Weights of a small GPT-style language model, trained from scratch on English Wikipedia: LayerNorm before and after each block, no biases in attention or MLP.
MLP neurons of a small language model. Each row is named by its layer, matrix (down: output weights) and neuron, and shows model dimensions 128-223. Each number is 200 + 30 x the weight over its row's rms, rounded and kept within 0 to 999. A neuron's up and down rows have the sign that makes its largest values positive.
A block is one neuron, or neurons of one layer that tend to fire together. After each block is what it responds to, as a language model described it from the Wikipedia text at the highest values.

L7.down172,108,244,261,211,195,165,183,183,185,231,165,239,212,221,218,194,197,215,193,269,213,249,165,177,189,171,184,257,237,195,183,176,212,188,185,214,177,212,246,211,181,224,174,198,224,197,177,192,259,178,172,198,205,195,226,193,173,179,208,197,245,148,204,174,199,162,214,235,187,143,200,204,195,210,194,226,220,130,231,228,217,150,216,182,179,215,246,142,176,173,220,213,234,237,253,123
L7.down178,202,224,196,206,210,192,216,228,161,163,197,231,243,192,212,198,205,185,234,243,228,188,197,167,146,171,203,216,203,203,189,214,192,212,206,226,219,204,153,221,208,193,150,221,162,228,188,203,195,175,200,207,216,201,206,194,256,280,158,235,179,203,127,227,236,181,224,235,194,151,243,220,139,243,175,226,233,126,189,214,184,212,248,207,173,218,216,223,201,161,196,181,223,235,173,150
L7.down264,161,179,243,243,231,205,202,174,150,221,191,191,285,225,191,250,207,156,221,191,195,228,212,216,170,258,162,238,187,204,198,152,214,164,224,148,195,201,151,207,192,256,224,157,199,236,214,211,166,223,171,269,227,183,162,168,187,188,242,193,203,172,184,215,167,187,187,221,243,209,194,203,269,185,171,216,257,209,204,195,190,206,192,154,261,189,177,255,246,209,175,181,240,182,233,211
L7.down352,221,205,170,203,151,194,223,231,170,195,211,244,201,162,212,189,173,199,182,184,161,157,171,185,209,124,220,210,177,241,200,205,212,216,214,182,197,157,168,159,220,169,206,213,198,208,135,222,176,188,205,187,143,206,192,185,225,213,176,183,203,206,170,247,176,201,171,211,171,205,215,189,216,241,248,220,179,214,192,182,161,204,229,220,232,179,223,214,152,178,220,171,172,177,148,220
L7.down387,170,145,212,157,198,256,136,217,235,191,138,210,210,225,253,229,217,224,206,228,240,207,184,175,161,151,184,223,169,184,209,179,178,164,221,182,176,230,206,212,188,179,214,184,233,170,164,178,213,208,190,209,230,178,214,184,183,191,213,199,205,155,191,269,208,248,215,167,215,198,199,232,199,261,184,214,220,134,250,207,174,210,228,236,188,244,198,206,228,219,129,215,183,187,140,212
L7.down417,202,202,240,184,197,177,243,122,220,179,215,163,225,254,157,177,199,203,222,211,222,206,194,266,160,181,176,193,227,214,178,171,200,189,196,146,155,141,170,183,243,199,227,172,189,199,209,201,180,164,212,272,171,244,172,188,212,206,219,188,160,238,172,169,199,208,250,247,227,172,212,194,191,166,186,208,197,178,182,198,211,207,139,215,162,241,247,218,200,212,241,209,193,202,181,207
L7.down507,200,183,200,208,149,182,230,181,154,174,178,136,231,195,223,226,271,156,129,228,242,189,211,214,241,196,174,192,202,193,266,201,228,222,173,169,188,248,195,208,192,199,229,216,209,212,232,150,249,173,173,255,212,209,207,244,154,215,217,199,248,208,177,178,226,197,193,191,195,199,181,166,265,230,257,195,233,199,196,181,172,189,233,206,223,208,201,212,186,203,123,216,168,213,192,192
L7.down530,174,218,213,206,186,198,227,156,214,217,211,234,250,247,223,180,230,221,156,166,202,212,167,225,244,137,234,233,205,213,231,209,187,216,227,159,182,209,204,137,231,196,252,219,160,228,216,172,149,220,165,260,269,203,176,206,164,237,207,214,227,247,207,237,184,185,208,194,203,229,167,141,147,222,189,192,204,227,154,195,183,198,190,190,189,228,213,203,179,184,214,242,225,207,132,203
Responds to: The token " in" (sometimes on, of) right after a noun or verb, mostly as a location or time preposition, e.g. located in, museum in; also the word-initial in- of include and invented.

L10.down20,169,171,184,250,213,223,173,193,160,205,180,233,224,205,155,161,190,194,155,214,178,220,178,223,177,212,208,209,240,266,201,202,190,157,164,221,199,237,255,206,192,237,185,214,161,167,221,218,197,173,191,200,233,219,225,216,254,217,185,182,175,211,216,191,218,288,260,246,188,130,203,194,252,166,199,168,181,219,144,170,238,182,231,255,201,228,173,208,202,183,214,213,152,167,175,321
L10.down164,185,213,136,207,232,154,170,134,225,159,201,227,219,197,237,262,186,186,183,180,213,201,176,147,147,209,207,181,206,167,172,201,215,206,205,155,205,246,233,153,195,209,203,187,210,170,159,181,184,228,199,224,179,207,179,192,217,193,165,222,209,223,262,202,158,222,204,129,202,181,203,201,181,143,258,183,196,247,188,159,211,233,230,241,173,191,183,230,211,217,201,236,181,110,178,215
L10.down249,203,185,212,174,215,233,213,167,148,172,205,199,242,187,192,251,179,236,234,254,197,211,204,223,208,218,125,248,193,152,217,220,129,232,244,219,219,201,214,230,235,179,188,178,181,233,129,172,215,163,233,163,209,197,202,208,232,138,164,161,243,184,220,235,178,177,196,224,190,204,200,200,228,172,203,196,175,209,223,207,238,185,234,213,171,214,207,233,201,183,181,182,222,224,151,225
L10.down540,189,214,228,206,149,170,213,242,198,209,225,229,218,201,201,213,209,209,182,188,224,283,159,224,261,182,238,197,167,255,222,204,219,170,220,269,174,189,195,198,196,162,246,211,239,156,171,225,143,198,173,197,202,171,168,240,168,173,205,188,215,188,239,212,198,230,199,186,249,175,227,210,199,142,219,162,196,251,198,211,208,202,216,159,215,213,192,172,203,219,228,216,169,253,198,265
Responds to: Middle fragments of verbs split into word pieces, just before the inflectional ending, such as h-av-e, rem-ov-e, deliv-er-ing, warn-ed.

L8.down263,207,209,236,184,201,176,201,131,177,242,207,203,208,193,147,184,183,216,249,202,233,178,168,221,216,221,193,228,268,155,228,213,211,236,255,210,223,211,134,217,196,174,187,248,187,220,190,244,176,175,216,221,201,169,207,198,196,214,202,159,204,173,207,204,210,236,206,221,192,171,143,174,175,197,155,221,194,187,199,188,222,177,247,189,185,210,236,240,238,229,172,189,158,194,133,195
L8.down338,177,173,176,187,221,200,231,193,183,208,219,154,132,166,224,208,235,240,188,212,172,240,196,172,216,235,230,215,241,199,225,212,233,236,220,151,218,167,186,243,257,169,196,204,228,171,187,212,216,164,215,186,195,227,182,212,202,202,177,177,168,213,194,213,200,150,238,153,185,182,220,210,221,240,193,170,180,197,243,212,210,200,214,226,196,199,265,241,231,169,197,233,251,249,209,202
Responds to: The word "and" (sometimes "or") joining two nouns, phrases or clauses mid-sentence, as in "qPCR and fluorescence", "killing 15 soldiers and injuring".

L8.down451,165,154,210,227,259,177,244,210,229,174,235,230,238,167,180,212,209,143,194,201,203,165,166,141,191,183,170,237,205,207,171,197,207,190,108,231,212,239,196,163,190,188,263,138,231,166,173,150,231,225,176,160,211,250,150,167,220,211,207,234,186,208,198,221,226,219,221,177,208,188,241,254,170,116,210,218,221,209,194,192,196,185,175,265,182,222,164,155,184,170,255,180,205,207,219,240
L8.down539,181,186,226,186,205,176,201,194,228,243,198,244,194,222,204,229,216,224,199,222,220,207,239,259,191,213,201,181,217,259,163,251,200,202,197,220,198,218,182,206,165,140,183,153,235,218,150,191,172,209,185,223,206,218,190,203,197,244,204,247,203,125,190,209,230,199,205,205,196,222,211,203,218,185,133,219,202,220,250,275,189,259,251,193,253,193,181,164,209,199,220,237,183,229,240,247
Responds to: Opening parentheses right after a name or noun phrase, starting a note such as a party, role, date or abbreviation, e.g. Taknes (LL), Superman (1978).

L10.down452,210,207,189,195,225,257,210,224,233,209,224,187,178,198,177,201,205,148,203,193,161,215,232,213,160,203,212,230,186,150,208,178,186,178,225,135,239,207,247,217,208,184,179,146,201,188,194,190,175,199,198,173,202,182,244,257,188,169,192,220,206,195,222,168,175,235,163,222,165,204,215,188,188,193,199,217,162,203,147,217,235,160,192,205,181,224,160,205,198,235,242,182,180,272,194,239
L10.down463,242,195,174,217,204,191,208,216,128,199,230,183,179,243,186,176,201,196,190,199,183,197,195,218,202,210,181,162,196,190,200,166,250,226,194,180,250,199,260,188,226,188,153,220,211,174,137,271,206,218,210,181,243,158,262,170,190,170,198,208,182,228,233,162,186,201,261,241,195,172,232,138,215,190,189,203,169,218,198,181,196,177,210,172,203,177,200,194,210,205,206,211,233,194,164,284
L10.down522,188,239,203,219,211,163,230,172,154,209,243,251,223,200,180,236,187,224,170,192,188,131,212,205,177,201,180,260,210,169,196,185,184,173,219,190,250,180,157,196,189,272,200,201,248,206,197,222,199,215,213,219,141,230,205,158,152,224,205,190,196,213,208,182,187,250,258,219,156,202,160,177,255,200,158,191,172,195,217,210,256,205,193,245,173,206,161,231,190,162,201,181,176,194,214,256
L10.down557,177,239,203,204,198,175,258,187,252,183,208,211,244,213,246,216,171,176,248,186,192,203,216,188,228,219,215,201,169,216,299,216,188,209,271,182,165,177,275,212,182,143,177,165,177,183,190,205,162,173,147,269,209,203,170,195,177,183,202,150,172,206,233,211,187,248,209,193,162,255,215,221,173,204,148,232,187,190,175,204,229,149,204,194,178,186,139,239,182,199,216,187,221,139,196,227
Responds to: Separators between fields in structured lists and tables, such as colons after years (1994:), table pipes, and semicolons between entries, plus some mid-sentence "and".

L8.down110,204,196,212,190,196,220,182,158,210,215,189,209,214,243,203,232,205,186,144,195,259,188,173,218,201,159,189,190,220,277,164,149,201,158,246,182,201,197,215,183,176,200,236,193,195,153,188,196,142,176,159,273,257,162,213,192,143,215,182,198,217,231,179,201,207,263,193,178,232,182,192,175,199,207,228,166,201,203,188,162,190,217,188,246,202,188,171,203,210,234,198,210,201,164,195,157
L8.down251,249,183,165,183,232,184,220,249,218,210,213,225,189,210,162,272,180,184,219,207,240,184,185,227,256,249,199,225,181,201,199,205,176,253,195,246,169,212,196,216,136,162,223,176,184,234,159,238,161,183,209,223,172,188,183,185,191,164,224,216,156,198,207,161,233,204,211,268,271,238,199,242,181,176,201,193,167,232,201,168,194,177,252,264,231,156,184,253,202,223,184,204,177,171,169,207
Responds to: Prepositions, mostly of, in, or by, that follow a noun or past participle and start a modifying phrase: expansion of, based in, implemented by.

L10.down69,219,242,157,201,211,163,221,212,179,151,189,240,204,251,233,222,202,205,213,193,204,154,223,170,268,230,218,224,159,163,240,211,169,199,245,163,202,181,229,205,244,215,182,159,221,204,178,179,190,210,150,130,242,172,176,128,147,151,241,185,249,207,151,204,227,186,209,185,167,162,217,171,172,226,184,164,220,196,165,222,183,203,177,204,219,132,170,216,225,182,172,213,265,164,158,197
L10.down86,217,184,155,181,204,201,191,179,252,228,246,214,212,200,236,143,224,157,222,187,181,226,209,146,219,152,212,198,180,198,180,190,197,192,205,210,242,232,207,193,189,181,177,161,143,228,194,132,197,196,149,247,238,161,241,193,187,211,173,183,181,260,202,230,180,232,197,177,212,193,233,187,262,240,183,168,218,206,191,220,259,208,273,195,201,170,191,215,202,166,193,179,193,197,177,201
L10.down96,212,191,220,219,185,165,238,205,219,198,207,251,202,191,202,252,162,185,243,183,204,235,200,231,210,141,191,213,226,186,173,207,205,137,187,220,189,143,187,196,200,273,217,151,182,183,190,231,179,183,163,260,215,193,177,218,167,281,219,209,189,168,206,154,216,151,165,208,159,160,288,187,167,247,284,241,198,258,224,179,198,215,242,147,189,192,199,199,207,181,129,188,194,210,205,242
L10.down582,217,154,176,191,173,187,225,205,200,202,174,206,166,197,151,204,231,200,205,236,213,215,178,255,210,207,152,205,186,203,190,209,206,186,217,202,154,170,174,194,242,228,194,241,204,201,227,196,248,211,207,153,226,141,217,225,242,222,203,205,192,175,232,175,213,229,158,193,184,215,221,212,264,211,275,175,182,186,176,241,170,220,190,178,208,183,201,226,189,195,259,214,165,210,221,227
Responds to: Word-initial or inner pieces that begin a longer word split into subword tokens, e.g. in- (interact, influences), con- (contrast), -et- (Lovett).

L7.down6,201,198,189,164,226,263,200,246,143,217,228,238,236,209,257,176,212,183,174,235,207,251,181,173,230,164,224,194,195,190,173,114,231,180,248,233,199,191,233,207,174,274,192,218,134,136,209,213,183,183,143,190,206,189,185,185,221,179,252,247,225,228,181,132,191,234,210,203,205,197,207,235,219,192,213,169,165,231,225,169,181,218,162,245,132,158,201,206,205,247,225,194,183,239,173,215
L7.down111,176,208,196,135,176,133,188,174,231,227,215,207,171,193,262,168,192,168,225,182,217,196,219,194,214,216,213,191,233,180,172,172,199,196,189,213,189,241,184,165,180,218,208,197,235,157,180,189,140,180,172,285,148,200,193,173,195,215,237,223,219,172,164,267,190,215,190,186,199,258,187,203,213,224,136,227,239,171,175,204,211,178,161,213,181,215,173,263,184,252,215,234,211,191,203,249
L7.down299,197,230,130,151,221,215,188,172,228,222,148,221,152,215,221,225,221,218,132,237,166,133,110,232,163,231,190,194,175,213,225,206,189,167,211,213,219,217,178,225,260,216,220,223,223,176,191,107,265,228,218,219,231,221,189,232,232,170,194,187,212,205,242,170,211,192,205,200,113,205,215,195,202,188,224,197,164,218,233,209,179,187,196,137,237,262,200,235,158,167,207,201,128,163,206,202
L7.down452,182,167,165,192,245,232,188,154,196,213,205,257,259,194,203,216,193,186,218,213,218,219,198,203,248,175,180,200,225,223,193,194,208,220,185,200,198,141,256,174,197,213,221,203,186,198,193,210,171,192,192,237,184,219,160,213,181,216,163,220,177,184,143,240,215,224,219,237,198,243,208,235,203,186,204,222,196,181,204,228,234,236,240,227,209,199,229,168,198,167,229,191,156,273,213,212
L7.down464,162,208,158,194,158,231,192,270,219,206,200,210,142,177,187,212,206,185,191,197,247,219,168,249,158,166,215,204,230,259,229,200,247,168,206,240,177,223,236,202,209,256,210,178,191,175,226,166,224,163,214,223,195,158,187,157,148,143,185,231,207,191,162,178,198,251,222,215,147,178,226,209,223,210,243,217,174,190,219,200,208,244,222,234,271,230,213,209,174,255,270,206,199,187,170,193
L7.down475,179,200,145,181,227,217,166,224,203,180,187,175,209,179,140,210,193,203,232,182,221,200,255,265,139,184,210,237,227,216,178,178,194,175,253,159,211,208,198,182,179,173,171,231,224,271,155,155,213,239,187,247,211,140,212,210,231,182,199,224,201,246,240,188,181,204,218,229,179,212,188,165,159,234,179,195,127,197,174,211,174,222,175,213,182,222,197,241,261,166,191,154,219,206,176,216
L7.down523,208,188,223,198,230,177,196,197,239,240,136,221,216,193,171,167,210,196,163,156,255,236,227,214,167,195,213,171,172,231,152,195,237,250,181,178,272,180,193,221,203,187,203,224,199,183,196,187,267,244,242,171,164,237,196,148,143,226,91,196,164,215,258,218,172,190,181,207,228,236,226,210,180,207,254,263,190,227,216,167,223,139,247,268,219,198,189,203,182,188,171,176,237,185,162,197
L7.down549,195,210,212,200,195,206,242,181,185,192,188,153,203,167,147,164,186,208,201,173,185,207,197,195,232,215,232,166,242,219,214,137,182,229,223,187,147,172,184,237,220,218,241,186,183,174,202,217,199,174,233,233,189,167,216,219,211,212,158,162,241,257,260,229,167,164,251,189,241,176,211,184,196,226,182,230,165,222,180,201,162,132,225,215,188,166,232,177,190,201,203,215,197,171,218,242
Responds to: Prepositions, chiefly by and also with, to, for, that attach a following agent or companion: founded by, authored by, sessions with; occasionally mid-word fragments like ter, ch.

L8.down242,209,193,248,198,255,181,229,219,207,176,226,195,172,200,223,200,220,156,203,222,201,183,217,173,222,253,203,161,211,213,169,145,176,171,160,228,185,180,162,214,224,192,213,213,158,230,156,153,160,229,219,229,179,211,163,218,198,196,172,201,243,179,155,200,180,216,221,258,165,208,251,190,164,240,188,195,186,181,111,178,213,211,185,235,174,225,180,205,213,223,155,190,273,210,191,266
L8.down379,163,191,147,183,203,215,226,216,153,236,177,187,243,207,202,236,229,214,214,218,216,195,202,185,175,240,208,213,209,192,163,168,224,201,207,186,171,221,232,219,230,163,224,150,199,247,204,177,193,189,223,165,179,198,167,225,168,224,212,151,231,226,175,156,201,189,243,196,174,167,159,219,156,217,259,202,201,219,148,247,194,220,204,206,188,205,165,231,243,192,195,154,158,165,143,244
Responds to: Prepositions, mostly with, to and by, right after a verb, participle or noun that governs them, e.g. deals with, dedicated to, endowed with.

L7.down131,207,207,177,226,221,188,208,199,174,157,143,155,169,223,191,224,214,234,204,272,208,219,195,204,194,160,190,196,203,236,197,167,197,253,278,235,202,238,217,221,174,174,203,184,250,207,181,210,240,187,176,123,187,186,236,191,210,162,179,189,204,206,212,207,172,187,169,184,177,212,240,224,210,191,206,179,181,169,240,212,258,218,180,187,222,184,174,170,234,195,209,243,181,215,215,131
L7.down195,263,225,114,220,182,175,194,255,237,190,166,181,216,234,218,164,180,149,242,126,175,201,156,195,214,168,173,222,208,150,169,149,210,194,240,256,168,183,221,185,203,204,207,196,163,261,214,271,210,180,171,239,225,237,202,195,232,208,225,229,187,218,213,188,226,226,198,199,166,232,217,235,260,171,148,253,234,173,245,206,237,196,174,174,230,214,186,186,167,189,172,127,178,199,207,200
L7.down233,166,211,220,172,201,236,232,235,174,153,222,240,173,214,232,169,183,225,262,236,230,225,181,166,268,217,182,207,182,157,238,187,183,195,200,164,173,175,182,211,245,194,232,280,166,201,164,217,127,186,221,140,168,212,212,220,220,170,220,180,194,214,228,189,201,209,237,205,217,195,199,175,199,157,153,237,213,225,172,201,192,219,205,164,223,208,179,229,204,243,186,226,120,189,202,238
L7.down366,196,237,205,197,241,176,232,242,187,203,126,165,167,221,201,224,207,209,255,221,285,168,199,195,183,221,183,231,211,243,216,147,183,210,160,222,206,229,183,187,190,185,209,174,184,213,212,170,176,133,149,213,165,211,215,206,226,269,202,165,203,221,217,190,208,177,198,205,144,185,208,216,200,184,228,193,181,190,164,240,237,277,204,230,182,197,206,214,161,181,177,264,218,258,218,236
L7.down466,219,213,181,154,230,210,235,236,202,212,234,177,177,234,216,221,200,214,232,228,176,190,185,219,163,207,164,207,209,192,219,204,249,179,156,243,227,177,209,199,207,214,159,206,232,165,157,178,130,195,234,200,229,175,230,253,219,215,188,163,191,193,186,194,164,211,191,146,152,189,201,206,194,202,196,229,207,191,218,241,198,185,159,168,106,192,219,233,225,169,245,207,234,215,215,154
L7.down537,226,207,190,205,125,186,233,168,200,209,259,154,201,229,212,237,219,223,215,223,190,210,183,159,199,220,206,222,207,259,201,166,224,218,233,229,167,131,176,191,215,193,161,247,201,180,237,251,179,229,131,226,205,185,150,185,167,244,241,218,160,143,196,194,157,222,154,273,166,142,208,261,172,211,158,198,212,194,193,181,233,211,205,230,195,132,170,159,207,238,231,226,144,206,215,175
L7.down617,237,226,205,250,195,178,221,180,127,191,171,202,224,226,184,253,199,166,174,214,178,227,238,184,186,244,183,202,199,172,186,221,162,192,168,251,206,185,255,180,230,233,235,182,254,214,184,213,207,171,178,196,211,202,223,177,210,184,156,261,186,180,170,220,208,191,158,211,196,237,221,222,216,173,219,214,158,190,145,190,187,248,241,196,206,200,166,152,206,226,247,185,198,198,139,173
L7.down628,191,193,237,142,148,197,130,232,241,266,163,179,165,187,180,201,233,200,161,172,165,176,255,178,170,189,196,152,203,199,190,199,200,175,194,189,209,228,203,185,201,215,234,196,193,217,210,197,175,198,175,137,194,223,184,171,208,206,263,151,198,196,197,163,259,135,163,209,210,192,174,265,207,238,175,205,246,123,240,175,169,177,195,248,180,195,191,199,187,237,183,241,191,238,248,226
Responds to: The word "and" (or &) joining two nouns or modifiers in a compound phrase, as in main and mizzen, chalk and flint, Kessels & Van Der Horst; weakly, some mid-word fragments.